{
  "decay_shape": "linear",
  "final_lr_fraction": 0.0,
  "train_tokens": 398800000,
  "dataset": "wikipedia_en"
}
MLP neurons of a small language model. Each row is named by its layer, matrix (up: input weights) and neuron, and shows model dimensions 0-95. Each number is 500 + 40 x the weight over its row's rms, rounded and kept within 0 to 999. Numbers have three digits each.
A block is one neuron, or neurons of one layer that tend to fire together. After each block is what it responds to, as a language model described it from the Wikipedia text at the highest values.

L5.up65:494495449555483495519472546471399520509514476515543518559465449545464434504564493468532463504466419505554503527449475518427449480473474476495474604468459495489517537440471458478484508571477457486609474530534476425580539478528524462530452500498455458447526493481456506497455445451497434518
L5.up206:519496467521557510466545493505433542475537506542541464495382515517524481452484526512477457502464504496515502505517472554530535512441486608478474471471441528477476471469479561532570475504561506500498446551495530449510493589513455514511527474539479470412485429560453523510532518508459497526
L5.up524:539513522422506435491459530560469457470588477499448425494463472499547471505433488440537425541459474495524537512557536470486533528550466474498553577480477465488449497518472472509460500513462477518457454484498520439487522509498459533529450471476446454486449514525442564462468534463555503437
L5.up591:502447513502523500557481538500531510471455444469513518454454491467532506534463547562520485512456463533524496474461491457482542507486514523553491508513512487534455486498464492547400524511511459438496488478607559465559475449449444516508509533475549444461478440548501587520490505549521492488
L5.up611:517549505530540447516536483528518470516450542528429485465573437527601570477511475478461503545486420516460472499566529518552483468492496503417478537520488467509502469466534469558480503422536523501502526471556485465502511467484486474539529449488522574455495479515530442602517472476490561497
L5.up921:573575536510486441522425587528535412468483479512527481437499480443512511535540512503531495475516586544436506430588498506448571513447520475520595480547557473535562481543544410529429507497499530536571526509557612471522489532510483501474544443412522500501543479503508510504463507503524497538
L5.up1082:553547527469491467532474518529484470524508410535530523463471502498511523522520492504479526456441495463569525494540453524511464504440488454532418474509535519538485505522458482497494467451510426546466531551535535465552450507437466475488441541448485570474462390524434506493558526413496463554
L5.up1260:525581430529468496537505467481402413568474498507497527486528497537481555519538502511481461432525462480513490537569527513551505543520448547499608456554535523466491462520509485491476567519468524545489520492446488492435527514458448550507490525426463512529512424521467486443533573490449570556
Auxiliary before predicate

L5.up143:594500539443402577570495497609467553496499506469568534539524551421473538495588497560499572416511502601550479477480398473540476466451468508565500559519523561511474495505476504486545520456486520508540467511523523513552522464509472556491494483481469477523547476475491558476546477567472502532
L5.up415:491519568503486454510560512525462437534469493469606549533493513502438466455506571520506542459537486497462531526430494605453452519487478492484573454504479554496541475455533516533533485514546413511479501462482547515486494461561540475530487532441519453520553527528524496467525539531435433558
L5.up705:541580548477451514526463441577501464486495534544601486548524583522486502492513513550572544572529443397594511487512469487516524514480446511535456512515626442542488518569502545518498507471476550451522415457475415469549534529472487466441490455512470526467530551517556426551450519500522527512
L5.up766:516608460540487457568501535495440503482477568527479521498554491476453527485532549516448486563463525478481526498537512454523513474460518499555444536524532471518484435505508539514570445496562536521469508507616466524503437572446501596479531465480514462527494470494468510528466516509442514545
L5.up814:537505561454470504468541471502539533506496552520528459557470500476470560449515404409459461461473446432552478504547584566457496460460560483511534427502582548494454498530464551467463421458522518541453460564472526495507565502405532505510497492483539446541470464532482497462551513497514478440
L5.up879:556540447535448477479524483492506450507492481454474459456459553517490464525473502545525500498476477448532494514531504502479440456491448518511474508511515564573450438500520433530382569413505576574503479509556495583527498496515507549469540523499507447519506497486442473460473488503519488539
L5.up1069:565505469541580448503425521477526533459573483456573493500540485471474389514524531455491477532431565485533592513543465518529439528478477554541537528479516470502530494513546527475495500538527570544534540458486516464512498511501464506496541517531519494497537509546474532478408535473495501549
L5.up1105:540487472476454502547474483448449424504536486514578554509482527497513470463568590508427561463521513477429515479523493529472547487492446567527527440406513447549503433449475486493552512515574532473503485513460537567545555509476468459570419472468513488519488530486493526550542549475506461569
The word "as"

L5.up82:515575490524498499530537422492517445469507475394488479543524533549553589540609496582428488511508516528466488512557452517517523471483462508509489493481473582483517495585553478523529563471485563551479485498497498526526531501440429547516418501550456476402457517522539476521522519491454557527
L5.up118:541489549527456497555517598503459524449535502485500515493490495529463484490571433459472503492518480524504507513478526518507437499437354410482496499511465524479480445531492499472484535464485520530416509526504479483530527467540522490515587566510461571471581542587476517588551478513496496493
L5.up130:525470455445403460478445452520532522506510536515491472482503508481516445545505480564467504481581514551483513506436532535528504525460531493502457529468519534573508504537510481538571480431509524562423483487466513443545488472434562475512522526595497530563483444518502448491526512487518496547
L5.up131:557489477545523517488518490490539482432478458447448434525502496481487437529516476522508483564463569577588521549462524528518466518523465551526504487440446506490567500491471492586458500434463476560546487607511498499482589477505536528530516555507529571492542497493557496548454509425481495533
L5.up168:542459559537504517490539502503451508453474456458497484635479444461513465512521455499469468476450553509558520579445505495528447498506500515499501472458439510504526456482526522569511520472478440466542511576518546461449541535442465492540513492485542540540493429510484429454492519517441509477
L5.up234:515411470549500541603517448472523478403524506486463497522495520546478485499484388517437425509467550477467475482525492521502518425553572544499460504577563506508500460473518486454541435456501518504524465562481419513523498462533512430557461511541537487467451550493548516522547514488467508541
L5.up246:584500523591485480481509534463512500449438504431511482533499511517464453512563433549414508552536539478577569387454519495493495488456505548518431442488442573486478527523564523476510561426496491465538479519441499560487518485512516447534509487567466545474530445478493477519480454445471456528
L5.up1135:479477506496485492533507534466459462492491486492493426467526513515436503548524475475469529471493518564470432473558478408376500551519510513508482541532418520535445506459489446469528495483551429560461496623487491421439514485417426534554516444457494418456497478509538565476456521567487539490
Partitive of, range connectors

L8.up124:473446453535486523501538481444537489588464558491492512559471518542427529587376494546566622544532564552513518473499537490535443467521507519562418528503517510513496483523495524443454444464471495539492417507492501485521519436541510468511497544517486540514563539503409486519507449409514518554
L8.up183:463440456506482493499522443532559468457515562419521496457573520496471497524452512486519504501528470442506523547520492530479539430442539453490457497613503571514464455486544530494485442466406529517560563470458499550506567445502521469504551516468561514479474470507523511423486457505515431473
L8.up345:402471422577553592500501465515518470550492485508575513477497464534496470600487561491522523552564513467543468434551456512494513530474497507460482530534436534541566494453464514511485468491524490499494461488490577533548487478529552395514499521508605488522534467511552441582511493502486487412
L8.up346:499607482506555489485564481470516485523530481495455434538531517465502548542496477466489477463487496467471472481566538502508431478507492484542514493431490494529498502502492528465474475554519497560503442509497546527503466422489476475500470556507600544555438475505509504462467487577499542489
L8.up387:468547467613596490437499528499526409585545531500558556499489579444525493501491509461461562367558534544535459394428450549418516447494485458489510485470514557650462545481474548589471529488464518522439515463535508520494524499476491517491512502542519524601509511411511455452528471558459449429
L8.up495:512494503520474448541482465489526474487519538547524544413491509548489422481536516504447546501499501565542444447514484490534441543482471569549555468542452570491579404517524483466537474501507487520503496421510489489494574501454552459488533549466475556444516491549481538527578516526475516522
L8.up832:507538526508490506537477529478530503563591469450505518478512499546422491575517458522546552500478536550454438435542603472530510525568504513579480523532468548534545449477474533486527532508517438549436451489442487455518439499553519550508489474518543533519516497478566499505485519557444525516
L8.up883:495506521482528584503495520497544463497495506464455514515485518548588499517469475454475578437470496484432518479517471487462472549508538517459398536467549438549560498517483453479528528519490507544523496468498522449535563395556472448527503455478517566534493471408525424558442504506529483550
Coordinating "and" in lists

L7.up859:543560519501515472483447457538501400479542403530497459516525471486578483525458554504475491571535507538518545545583544505488522523523410449519558460492489480507494513596514442509496515441545496538533457471522501497451549511503542507552515451477497494460535459517452498500505483452536473466
Pre-verb slot words

L5.up343:533453518481503450499490545512512503407558495415517558440473564464514483508493424494420459503547483457482503503502577537542488532418512489482504496448541519461513508530463554513550521430495426472531511594480464526435499510387557456512374464479521471501480439513484588390523536476446484503
L5.up434:466495510480545451532504488500449508567506513529612527494417514559479471461552466557483482465441531471522477512487531493538441488466451523525438550469490598498485395463452554500494432472531473463501471553645447480478475584470497503447444542464480498456500404532487522492535472505490462474
L5.up487:393448462482479490550525531513518562480501530429572512489504505518523512512515441464482543469528466475446486503567460453536429493483455463501470504463455516470447482486498583547549460460527383501406420520592447392498489539466453450485382504459497499540552451565506516426463516491548449476
L5.up780:463459548488546482542484530512619520498535418527494488536425469558533582527481551453477522490537494509394544489497494500573587419527489457544476525448459519481550541419430528525507568503484458499447552564490580473434488463466479485503489463497421514552547451468527512496518469454533492494
L5.up854:491577435509512474467508525384462454479474506539516483520387525504547450389452391431407516495492487492507533465538470498520476524504495529479463555493485484494442520492447484498539535530494416550503538599540513435493481511433492458476471482474516528577501467534506524462518490486502548543
L5.up896:499482508462554511526545458552453523464455561465492554520504516541430504547565433522473498532479397549440539565506483498466447539504428433473501534500519445457497550477481468518494524511523455513539566433448491394484445499503489557546490482408456439529486538558487480443504503456536453473
L5.up1027:466501550435515514537456520519494551514535571478436510498454461536524578537414520493517565491540443469494461476513515429506475501514550477547509463488506531474453510486505552519468518512464477484473489630478506495518534480558585500447496494554477435546527484537519497488440468451550426486
L5.up1066:524439476475553406529505474522511520518496441480513498487441473543477527537569554415486576563433544451441405508498455523461431492498476503525492523528434505510494562497382521550533555436575474558490538499464482520542511491477458495487455507539505528450544512522525511480549411473546493524
Years in biographical dates

L8.up16:460457532521499528482447547461502354559579524440546479494481527579528535476445517471480477467525491431435490513506503504495460440485462533588549531487462495555521491446501493489524534529514487414483492509519499567487533530504531486484455511456535468474479458446555484543491561549495451408
L8.up264:502529467553480444498512488557536512480501507526490458509558446516537499553507509422479562497540517504545527443496562531455443598561516500541541476476475531479545453582467558494509502531556496510444551466472607538487498519494440533570468505504487505433490489471525443484484575491481489491
L8.up506:423472494555461495507507439461567518549550530484529537458530550527446525472468468484477504516481425549425462495484539575474481506522439455486520468538524542514543568508516505476529494527559525502529504555500487489521488470495569547494460611534478497429495487509551484558470536575511495519
L8.up527:561485498571523495512449511463469480496486547511592467478458504512511510465448498451556527469543533489548472443441532600517497550504544527488518445479542523519495427465432553523512425481495595488483511478519465526463513445498427533536531406513496526527465487550490502468467465423549467460
L8.up582:532511507454481414477486527465511458536508520532573487536476441517466511482499461498402457441525470542580461451494507505441427551459487509505441459475466474514506475517483607454520519554540533471501561551466480557502534569438507537532461512459521495514446574497514526490478486499524501534
L8.up641:522439501471383490511428486475476492530573492427503511488378545511521632521501534542486515493460434527557443507495529506490539520525513507426463522539510587551490525477443575516444457495473466430469519433562475500509480459462470514512534469501475515514489445446473546457531519453523535539
L8.up675:425497532544490487445458522415467540484527533580517539515491571479515526457522479548507538499469520435516429538515479512479467509488500546446546480487496428498477570499493441477477504472496529454508445563541592524502534568520462498472496570449506470485513457451461484497450425467576460512
L8.up721:479497397536535460482525590519474527510509553474507479546517481517483533487564469403558474465519527508502532465463566470507499414496543536483444433501502528540502482544494551569496574570525521544462459429551482490514438519550474453523492529488423463490469523512519495505433487489476449473
Coordinators before another modifier

L5.up181:494487497513564505459456442407447510500467456468460510539443449425444520504512548450480477485505484552509548565485453509450488478496583486484469447508474518498490471564463477480515521503514423592463557454455493438403468516523515506497466492499532545486462450524540536536480523397462557591
L5.up188:440528551570458525417474495548444520570496529545512430497501480537428511533502490491531446567522477535559600485512512449501466524507488505504454473493497515517527438564466482568497444534532524520479482498510464472509434428534482490581558573584512519512507438512467498438423463487489502485
L5.up612:526524568591498532470487516522452521537417471550487459456479448560464527508491529382581538477575456443552493470500518467498564411476528485562526543507517548492492509436526536521459528485485460570561507500580536470559411536528543483521560427514518554550460417548520467502475473500542535480
L5.up809:546482590490433474498525496470473503499432523459491487483456423435498539514469503471521451540540537547470510474472540497515540454487575526482542513516501458501440477490446498462502536441430536501479520548469469526499523523501478505516558508468461548548507439492565527517451511481537465522
L5.up1040:532470482498553489483491408493520466469401518454459525513505460414514527496481470398543549517572479519424530498537484489489529425464526527529449440462511527518485519465488539522537540564476510513466490535488530459367516487452462453549515493541515589488522447504550527501495507458506529489
L5.up1076:498567539472481437454476437465508520483427504510533524561553555574460518521494475488539511571488504541480570479534506517526569564389513610464470477490497495501464479495522515398484526519521560540557518460543539467504428559490470419476470500501476514514526484479528496501529500499492541557
L5.up1093:484492505555518499498618419590456502570501490429530485453477403439467564479517510455494460511527496428495563403503464449497448510495526529469483512427422528432496487563490591501518506467501449509510478523435520537467514554535483498505503442529469480540454511567531506476473439509436489550
L5.up1249:573511512493454544502455454557483512449441515411516526524510458470449539465451471505533498500570554533505463522504511513437488455443491524481505530489472532495564432520458497498520454481513508517534537512484555540465472535419500443482495517468387495508476482488471572549483521440527504472
Table pipes and abbreviation dots

L7.up914:582476554471452479503444525481491528536542532515535461497466475506494512475529547578493366465521524513485506472472494447519572475504480476510487471526467470473489543527533501552505513451467489434547461491507537506506442491521458524563461542426543542500508537553500496523478503513520474501
Mid-word pieces, conjunctions, copulas

L8.up87:561505492480466466465472506530465505528549508502529509480467464450577616497519507466540556504505433481532537510521465499464496538482560479488534499511551515459507521537474488481543493539509468505521493443537570480446518473459573508500492472549511569493481507497436496422468528489512580531
L8.up121:537539547465480526493463478484409558531507517470490531477536532423575522485537490505525441532450527479566542504535469469529538505535468544508498530519463491516481520526499427572467510499469455464503496441541511587476526518444523548483494522566517529563479466591516471447417470450580540540
L8.up336:535522478433584448411495472535501458506491572483513471520478572466494507444499593448607502486459515539544541469546487529513482508433534436508538475499607460489456484483482455487452499440463527526528468481545502460473510463470518480562482517527513492556470544570402497451505504533473526498
L8.up389:486472521534543510463456421486530522497441462527504515544492484512494537572469502529533531487548538511521551489446487502543502430461542494510506567476452474496485468523518489598546519481495509467472507468609446497544467563496443421517542499463471522463536523524504496466511576526467527465
L8.up413:508449481479529530533467560599464458518548462432512504553502539498472534555563530536567467550523576463513577446472466626510463413454498407461577488534451453562539446536457448521526486496511541467407516499550542503572471492519547518483475522495502519506486563474468511462520499510427561497
L8.up858:445465420494559530441547526508454474520524557562541457516449555511454561474551546524473623554532479584567560556576529523493532541560527462527510502464497529540462496498513498518486524493539455460470519481511503543517475488459512429575549517514482520482520438460527515481527435594505504467
L8.up1012:531529545515430546513474543555532475557517531514501467481559558465540402506500524493435517490496473544555488407503473503482507519497504512439494526497500484435509535497431490537533539524478588550450545422485503514475524497513436491447436505454528478480472514595488440574472460470437517575
L8.up1034:497541510468473518498463470478586462546531462519478566483494510491575538485575537511543539488411516519578528546534527482534493530486566466464466494555439501549578485581497513482562465400437555506618527421503550526503538517462498531470484545529486450499547514533483465551500531466490534483
Year digits, function words

L7.up669:520470440542492453452547507489493470477473514477521506495518517506448568571527533479504475471521444511539460461568434552456456492368561544541463508471592498475494511494487538534503517443468452517480464523516498469554473516432582429527464491456562440480492468561457458443509467502524501476
Decade digit in years

L7.up892:434481478481452487510510526500467493508560521512520540476477497525436441496511453536467435483546512461534454468468567562417496520508470495425480501434526499599494503471528450450507409531570484476530535407500450451542482475495491520540468496473492545443545430552508537519491513531417517458
Mid-phrase continuations

L7.up668:556553523437510519438423513547533478490513498482518531544426482514527445517489507471521469549546541416551487498609487509483475555480513531530486509503550483483491446485495486512460484593505494525479515502467469470524509449510472566483458434495495548487508620522541477452521490526522498492
Role-introducing prepositions

L8.up6:463446601539457530543556533523498500513473510540456544436554523542476501496528501507487459450544483517477547505473538516506599495532522487478540611555566541504478555535498526450489452524545472474442471499558460491525518507509546507486488468518477532508468483456549479465525538414517499550
L8.up40:543537524453496563526496407546543483476381490434479511554571486517478554536517482500499501537552465527540496457503482463463507469518518483495508498470510549588466501470512515549468483436537429539481456523487503545504481560518498570550416496504525528448475464450594502512543499503526544520
L8.up429:557514547421567545541476564483586496469461466458505499386560473543432498449522527434573445491491526611484483494518537512451554478499527457541507493495502524488431416447538494579527499527552474499498429519467470513594481544543491489488467536511502452508507473398545466454521495443520528509
L8.up689:490517393480455564476534496592473479513564481503490496556459484603428509456416475483529487516450508470473505479537506463470499441498458532545502532565524438525519552512491478480537512508549558526433464570511447501488528555498540463484553462487384508520493479450530533563477476516526493569
L8.up723:491449501452462452490498477488521531523522522437457517490473471592542569447501521497487421502469523531478494448475468527530546452454529473449462496469525520571576499538477500517544501499427513498493515467468489499500459500541500534543505496514516479527528447427542511448515489528552509525
L8.up766:492469562486482526501493509510475480443531525506545510469491462525529502506496464515529459494511518546485542486563504489501545474501602487533545481485436501453466521470490424516534525495516473504504559472446485509563401525499509511469533408464456473569492511481477506530472485458476588503
L8.up821:523479472458502537483520555532491521528471502535468504484502523496488543548491571528480481478480518528462497518503488502515419568534469520488542471528521535630545514409483478526479516491523465505507560527561463496506513522472468464462473573520487534439482458508528536492493514468365516478
L8.up1113:474543509547499487515498426520513536497480547469413514521535525505550570529487456515471460483486478523542487465530498482499527457552514517437537543551496598498479476460491540514428477513519456581530431468511441449494527545545508510486519439499550543485521534540519462503477524477471527466
Table and name fragments

L8.up61:573541586533486519531429511563472523505441609439534531562488449531451429518513574483522488493551553601504445478487483485480467467507474521549513490566475482536618490461503512509544573508532535529549519494532453562556467511533471523458486544508537505461543495482472513524545560458504476405
L8.up157:534539539467511486465481455483462551623547484552595548463513536501489523524576547490461518536506450541495452511518525522475458493509446484548507528419492541417561501524493513444495488527568485461410529545480530548604516533498475494569448491450519494481464526483551406492467495479561467406
L8.up161:485512470453513578517522543481603517547525513570551479513420506514482474512610529551543494442490523471511559524456531523525491520567587509435461494448581540519537525519479512488445493457488535426530453426528450494443505481445518525464493502481513523508524507503493506469492558512460544496
L8.up253:506439414504536463430541505536555558554541574554598468492437436650506472503546435570480467495482503512522572548476485500509585608483494447432452458574610527527499417472519507477430502448487510443446468445481536517510538488479526539488480479486520519418495506509469448547497495524516525498
L8.up417:497499508524508567516462415442488508604438523533494492539454495532490429527547424523517470469473518518538496426512494474417490484431539434454496460510550502533519443516521510550458525498542472483443528522480599558599541515503459510507478474512497450548480500546507476467477494482540538502
L8.up1067:558478453474481547471516507558478437428520459512502533428456499519505469505536470567472487503539473473454548456491498497487521509549515454520605449514516441547549561491537496485443500508546530486510513534551543487442512587518558519490504437548498459453448435485481568497472559492483415461
L8.up1069:533513509468455459535467520485523489468499581465547520442537557537454432516538488457510525526583471529434501524574481516491447436532521501580444535497519510503565462510508503590484557485453456496523449415545458432523527575515467468535474429463502401475562542468460482522502518471509498558
L8.up1232:539548495479510493484499475522527459561513509513548549573540474460501460541548543418486475507553532447436553511539475568450562557451485495485459536516553448537490453494571518485546544528465525434445495501472473459528462462448485493500500519514421493488480557507484477522468494524484445483
Clause-linking "as"

L8.up52:520471527518519516558502572484486457485439499531527586488569483474506506522498477449490450453475606510544571557511540486485492466507414509526481493555452422469420466498497491472519545444485470509500556477514520555432577516440469458485481473518456535478554502542525497441520453562551544451
L8.up132:580467506542469475509481478545473521562518472471529523553479515473472449507427481485494403508464487576526521526547549467559528484468494460501526488519412540477525542436535508467537479468509458438554494554469522551562520477499461527455534450562509479521549443504542516550487559481527475520
L8.up286:433353441497499443455522497463446543524544641500502494550473568487489477428478446479486514481533481541503596512550506490485448526441529474532505511525513449495435458504491432537524534430547376540497499578551487474486566462466510517574490524489514509510512505526580481449505440488510508384
L8.up311:497490593479550470520448514558577568524510482510548453461482467467500519485562515484526504518531556519499556511446520518475532482516497480486544579492568523524444539470494560458527474448501513584520472537601506548518519514449581562494460488521523490529437551481466498522487498498524531443
L8.up356:525365512474434443500482512480496481523447526563521548557482468488437516480429440475458506466481531517532565490401479523455488549535481516515564507485519527585454462507461464538541521455499458470547459624519493510526510536444464467415480488502454461404476571515509497505491556472542537501
L8.up447:525441507430518417476508467494469480505525595489486449510418461508503492488504530568479488536510487490552532483446571498552416484481456450516504490503497452529430446455514512534484491472541388422472557531547528517534578479429552532498465476414509482507569480571473482437483466488531435470
L8.up644:525484503456451487598531492527501518536462502507438505591512506523521465430499463450523539530475472492489464524497539498511486522500476536494584519477565511428493522485494536590465487520497509570463524510558493488586598475500493552485393539489465501514498581490457442477461519488554505504
L8.up1155:555443515480532465474473453502462496534501569431454528447508478479509541504545470500555529498463531525493525436494500480517444494426446482480516457468496438507476524548498475539555474432578435497418493501571487521477479508480522510496443486486528474519519443543541463372476477500512503467
Mid-digits of historical years

L8.up122:547457494459426462464410550567506500527490451471519525467529486443551472448495469537435511562424560484554553569506440487527482493504469467561584504553487551499531474391452464460531531477515482510497557501504536459518526478464563520473524501448557522570492472478543521555468488490495494530
L8.up222:521502499480449477523502508531494538453496504487552559477448516461582536537491502443447469523506456508474545511474494471518525508502495507464544475456450443517564510504537540551493558474540468518515530531523485625501483511528468382561512561455477520495499581547520501502498472531463474393
L8.up412:469584457468554505581388519520488467410502595552590507504497377421498524451444502453467564497473607481460534513521513604524442507570457412415566484461497496507492501467487512492536439526503511552491511487475426543546544464483472535522469497536521547473476535505513468593517546424498505540
L8.up526:545464442448565510485569484507475484498494551591512444540523513496595459523466546474452483515560492471525490452453565482502436454515561499505534535464485382532517525505516516464550515534512528523438447413498544504555494550484510545494529551509481523500516469495435550497509448525479473530
L8.up560:501424483501561543534465452433539513575469506474542516450510473498524560533498499457473484480525486562506499495512623458486495478486533460440546514535456481482475486523479524467516464420515537581490502521523489613544542562477520511460456461439479518552572505547509501538446581527486428510
L8.up741:469492486494403495482483455476566540488539514516597486435488513491525539572521466559498487510495551387479534631518514543475505543506418537519631459574543525576477589461509518501487507444445459504459533518463504436582495519502520490561489530498470501545492547466519552483505517557529551559
L8.up824:505454458455553436488450550539508505490521506486560418466540455523546525515466580435474454454457506401524525442523497472501488505563457497503457449460472433531533549511479499480463484499483427488529522465452532558573548535436467559495455607493481511458427510475569586565460479491531465475
L8.up1008:536525472504462558565487382577472515496536475513497504507530468448543418501502542493436491467545536515524482505537498493524522540583436491542548506516504493517572491509485410502514520521465557530495552617584581506441576545483491511547468484482511506486505497491481582562450510486494448418
Pre-verb auxiliaries and modals

L5.up45:530586505549479420520511546492443509489484489459499545539531537502444540486519486464514511560469582492483477531525497508539444476423469448516412468494475546533528489543462504546504527543474436524486524479520506468518468545464514524443569446428624461493516517538472493454515496490504430622
L5.up334:458567523496555413552491519503413489531496513518535481500533487535511535445449478477449490553409486455453457474452492497530558440498497492515530525486396474545480515523444405582559512475434510469502467498485500434500493535434487485502463531461503541597542474563428563451457561432393485433
L5.up723:452492539494549423539489449438491495467542492516449545487528492524495490498500478511470499473446507519526502437512566455558481554501535533545563510564608505556543436544366502497491423456446487456574471433487541499507528455458468473521524468438509537494476581577513474509444506581553480492
L5.up727:534577443533489446515538479522469387484465440497574536481491494515553544529479532521483462482417495446478493484508575438521530530494488528521492552541498477557556573507487430526526481447497525525465421455414448545495474527472503434498506496515549492440531469454539520494441462541472432465
L5.up867:484502460527523485478473510486514458494507501463505535501544504535473530508491428449499460580479509486405467559580599473488550530473514479484562539549571468472477514420399482525488549508537502528505500493462575469482535544486548510487548470476607541455491518535513473497550505456483503459
L5.up1083:530469505500519451483460495516489519513534459473483476550463492492499523534409485540519430559471468464562596547479592460420454525516421452471509428529464473492611505494470463504496557573499508474562557452481485512544505496557497519457485527446557493515483464491423470472480480543463464631
L5.up1087:519516463534499510535439511520531491516575460484474571568450568540512507486477518448494545550491509510553542509555595508508462510470438554544556478536505486525476494528417394508480506472506467526536494491461517564478474553533523570443508495491556529451511534522516563511506533452511450474
L5.up1159:462536527554502510511438465512476504515514528454490527556510533500487501485451483508441512557476503470545505516545492496529506564486452534480467487506459550513491514483461414518490497522498506561525420501586515482516465527488491505500452509522535519508537444512474558553403513444518424488
Before a bare verb